config = dict(
    norm_place='pre',
    qk_norm=False,
    tie_word_embeddings=False,
    init_std_qkv=0.0227,
    optimizer='adamw',
    learning_rate=0.00108,
    lr_mult_qkv=0.7,
    lr_head=0.00634,
    max_seq_len=512,
    max_steps=3876,
)
MLP neurons of a small language model. Each row is named by its layer, matrix (up: input weights) and neuron, and shows model dimensions 234-329. Each number is 500 + 50 x the weight over its row's rms, rounded and kept within 0 to 999. Numbers have three digits each.
A block is one neuron, or neurons of one layer that tend to fire together. After each block is what it responds to, as a language model described it from the Wikipedia text at the highest values.

L7.up547:580546409526475484546530408469496486470589562443517581498449428567619421455556566560578498491462488484512455573503459626448545552524547470537561493588488495420567594457544511612500456501508528585452563432570556548499512523553467560438436394467462531460529468519486463505537478507529457568
Responds to: Comma after completed phrase

L14.up311:531484556510464465514425482521532500455521525471478510452508418530541449483515462493492544575555532446515500504566457543575501513436447367494492475527558588511545552502540474454557574597449592447620485477583378571488470537469575469457500469495492576450551489456481535417524568542498473450
L14.up663:506538429440510497601483502564529475448607499426535500539548500534576519528532468499604523473479489575485446510523555530538445544526484547659591488497430459419528560539414466509594551525454488464447510424534563459535567491496513447532569441471422522456444470421564505506449383538483486481
L14.up1162:452496515601538478612465487531469526454596404458552512501482472472634481497494559503525485466487508515528513556423481556470510560419586549515486545467440432455513442493460478480559484437417469457476482506504449457537504519524507537530515405500493528445420431462505432490506452485470516453
L14.up1906:495513495421571437548400489435482471595527478486476579459544443518470529429474421470526516459578587487520509582529423501536407548476482564490505474548534535493497502534512491544492524611457521413519506408587517533535460475521567385523463535513469516489436492424464591491563563571529527505
Responds to: Surname start fragments

L11.up26:574586434502472530500483496436568471432517494499538447497457500494511505544500526464414520514470522496519448527479540512590461581402506480495492568560408479470530462536491589583466538578531531499561464553561537511533560518555506549525516551565498411538523479526522532520420465480542591471
L11.up91:482493539474484444482516485445547556517555565565566594476504431543573449558515496426454480561464550469518465463530493476534473473492561459488485481500513440487496441593527524528557516436513514524471534536576515502468491499495444469496615542483497550540536467520501502477555560566456468457
L11.up108:504526444567528446539424439530512445532512478495498533420482509570556483565518516542502491475525498461497486477503491506501443552517502527484476569468476434546492373525620556447528456494441498494474578449519500595515340509480450475455555588488476424524577416479440595446453529515523578496
L11.up179:439502495500444527452603474517465493541517524528544473470495418545593485563522490508451478467512506516509536553511442452497424592455487451457569602463488509453516538480532494518484574514521537545509495490493558485454490461478444505415509621484549505563504427423500559515603578478535548485
L11.up208:529505484530485549526502553460531510470487597551567526530393469542516498500487545501665574575567517498477450536459378500487493539485500489548446493564516517451586580440479523490542471433465432481534492501483545536499447449538472477473489549439552432586564572490512493427501507595595459515
L11.up272:467528478565474502552465403587499502455521435459514447493503399594507620450502542562497501466470547509543477554454431600450430541450484495477470533537580504402427502474543497518561515442595577529495434462482523577508471453504507469535486535468564570447518424504574476571584571550555499530
L11.up538:555486518581491507508557394429498510560520446464475500532546456592526520549478541489432494584485494525480483569595478477553489477432600503493484515483412494455519552482564584541573535494490523581482555503553510575511451517494425401467492476522573468430483473525489481517600434532581559441
L11.up579:500468477531408511485427517461517512544462583532493544485461526520521540505511544460462534555552493424514495490540435589494479547466581401477436509557512460426474464490578519519515473493513567474559582551544549424458539474405482465539550566474554552508497483478428401431472552500593500502
L11.up599:438483574405438537462462565482462618389528424370528545482465528552468531499542423523551486484550519526555480481490415478491501556454528602528515502494476397398602430471514562542504555528526537452548564505574592585519410483501488455574515511426533476470456400462421558492550490550596531492
L11.up601:529470465501507473501544513524477503449551526643511508438504464594558443520501410509582481536511511548530479547361426489555321466538557490470460618606495401530591410478474476445512467423512479529446441488443457579517489444501462435518533492526518556478563517464594460513527549537564490551
L11.up904:476536451504559494600505487434459423467446479538495494482488456508444465553534468404519514512450505458537516472508417547532454506453487492470495526489477397474570545485444534599546480514539485502483533537507527521523548463442510508552468550558590432513534506561581528529490404411518579514
L11.up918:559502459528540516451391565506507449496504472639513552478465415444586532509573483545445460543451528511517473404488544478520460592456548458478546581440496527385451462546602555522481536464399489473573604547565555430517488499534499457423510547523470485555471469509523475435560495460511497512
L11.up1033:508490456528501424478499453446509467587625533604550481519438541455550505497488484476512421545509558451464574448534472501444385587486537472509506579464502469555509548431556512542527456543423564475395474568521510479406472535470477493404466434564541486587432445410395491505551479506541473516
L11.up1469:501434510522480615545494474544498453436584467458525498469486359483427528621508474590437455440485473486516590509618393540469518573541496498458589415437491411549526576521599549539531560518441462509557518495470509439554465608406471495533564545506463484524578456441453451511486529446558568511
L11.up1802:497495506512512436452421558433533504537519544587520466436516381504515496540476511557487560610532460455526480527598388514502461549468550375508524526470476472456532483423502456420563459538480537485516575574534567443537504582506532509465564440598478477500518537516500484576504524470542477524
L11.up1966:616437493542485534582534433557505465564526506564476519467473490480491523470513504471504447538533485549525468440559395484486562453412626430516425549527542495516514565450495561595605515557592484483472547642511526500493418512414444455530453521493571575474543575506485442523607524464628434552
Responds to: Comma after subject phrase

L11.up402:522572586472529441505529513487559502534580446461465590552495523558547543566528509493506478478511494453465506485452447523478523520392499523437526566587446467575550492475449596465468393587445592483542428593531457492470544567486497459466442475545612575412440519498568538602535630463590470563
L11.up417:460537468496594597508491477452414458459533502552474468487440478529478485421449493469502449514496453505557472470567501420585482568555544511461544585494475449457556469504488542521534492620467471472588520398511512514519605556506607490530433483503461419460421489466513553465569608561575530495
L11.up433:521427540525498499514452498518461547427515488506450464501595395445597564507540421455476447532528494516490558514421537500569471543431413415514520513578529477482545450513597518497510638606524530453455473447505472451557468461410525513497524470540554484389507534473468587455422497474528501538
L11.up488:529515529497453469526527561529571557488557423477479413479466541572454494513511529453530529533491486607594513459516463483452532570548395417437442473540433467479464563575526505463588551663496565547464542400458500504540589607472557534341503456493518503408582513470449515444522512490536435618
L11.up598:434597459507465439564530442517484546539529463437476477507523476557491367543469532543468470489531542550618418490435529426498419540562575478559574520498442515466581462459541499467519494551463538571438501551513511513503618618501580578509437530605515462438553533454576518477442448515550521472
L11.up712:463403522536509523462494468499515582503536434511468505486606463568664391549474532457558503520542515527422551469518515557521460503524480425484466508496428519544606493474519531537548532570441509492455392608534435501558526444517540506494412440466463533420495540466477509517545487486467487502
L11.up746:464521585534537611504512552538500527535473446569520551482554465531560388509502504524509584538544584517558442474540460514510474484436571493533473516513530537576469527474478550502511560555459491520420533526559581543625583522446538534465472492446481631432518424489550509525494596599616565534
L11.up939:432513529402527508499458525429539469541508479524457375481522505526552556537442455518579513525571532511446517530468494531532519583522436463508502488460557595572524514498512585478555607620511546437485535518492447533522571428515532436371503416486540523394463380473569440495450517424475553498
L11.up944:483570524405443539481458493455560580468547515584462550549595535514593427496539454494470423526484446581524517521459499451494552543397473509556486456494471503554524409512519579629473546483483376418522537484537587524509599522535513466439524456463484527339407394517560478467462513441605466530
L11.up971:350507479478498503477551565443600469504519432415392492485459491537480505532523427516544422541510578518581492473494554534478468528448482554483544516484521546486657562472458490538490483609393466556495504455498517504438555571468491438378423532556581582425602450483606582522437518508652484480
L11.up1081:425570468515515525510571436493533457588487545480503435483529473470485472488618455512537479563496515505519421485491549539430565642472458557527467559505499472514568459472468449511477496556434436593496485587480588490475624532445527550494501473572528546408512506511558555634505483515613458499
L11.up1130:504507565512491533542401488482450445482654535486427513430540401399541458467478543463559478489506508441506403358468442542535550469378520492487417453479504475537553464510387565562508551578414548551471574594565550516534498445486475521395521448503514546477582559480550569610557610461526391500
L11.up1305:516552618439611416416382501487491534444514514511381593419525502504541396567452568483482494490525562522553489478520437505460516522552497484511531505492577453540494445435526587570543467530460423570452506541493388551538518522528495463429476572526504604357457514551565486504538532482544436486
L11.up1326:439438516431563504512451529600501439457500483553458417464566456559516595544534541401485500496519480492411514565444505555528446494469487455495445510511517462583595473464446527618519537464457502377409438572614413542513470545471562552411516571508461543459436467477540629416400530528515458565
L11.up1346:472485565410511423484498558475440456503599489535392493468541473509508522511475456458533434474545466641430579441532535442561517523435525448580450540507547496619577422489498533566413517534493493471519485422623504469437435511548550428517448391536545509456489487483486515595457471469451545490
L11.up1724:572475555457467479475464514520416478566611546494465566490458496515478430543547552426509521473588594455528498521542404571441501489499506550502441489525515518520556516529484518588509461488488476426475515463491508495468405525506600489393407404568470438440476525464529550471514526457626505586
Responds to: Post-first-name token

L7.up371:541415513462515509480505552498478506450534646568478546463520464533593588524520513481477448583452513489524434516467459535484485525443470445535540455433474481499582434541525547448478529485493485525443513452606591437613509463512563484439503438565566587477469457560471528524443417476545539490
Responds to: Surname first pieces

L14.up498:516488469550463528541492401543550558484527548403492580503566559616542508586506524474473504478444515473526437576459413551473460466482602517493480522533462572437447526428483529482541512510521536504516531540491562531548522445447589530486442550423485477455512519466465504609501444512520543467
L14.up530:616503411551511491482521550472484482552601507453505503471544562550620477456551460582525546500436434509584486487600460620537538436541585578536531514505459518494523469540495482554519533497477441398438479522504519471562510518523561498444450508489518432433499412495420614462441574499515580571
L14.up919:535467429494499467511535475493413489544472468551483399532422500519536528502558444442403542485497459519581464472504427444508539481448611528556454544550499502547513530486506585441551559499554497483505460433556560630517538477484494527534587580471475443555501531548450541506489533493442578564
L14.up1802:493565449487553517513551480417489530525516540462518489525463531477590408492524484531526509488578483444456492411459555485569441559559493521509496487474482443593447490494547469520505545534430534431426476496559515464608476477600384498478499496446592469493511512474433465392585511534545608547
Responds to: Clause-ending comma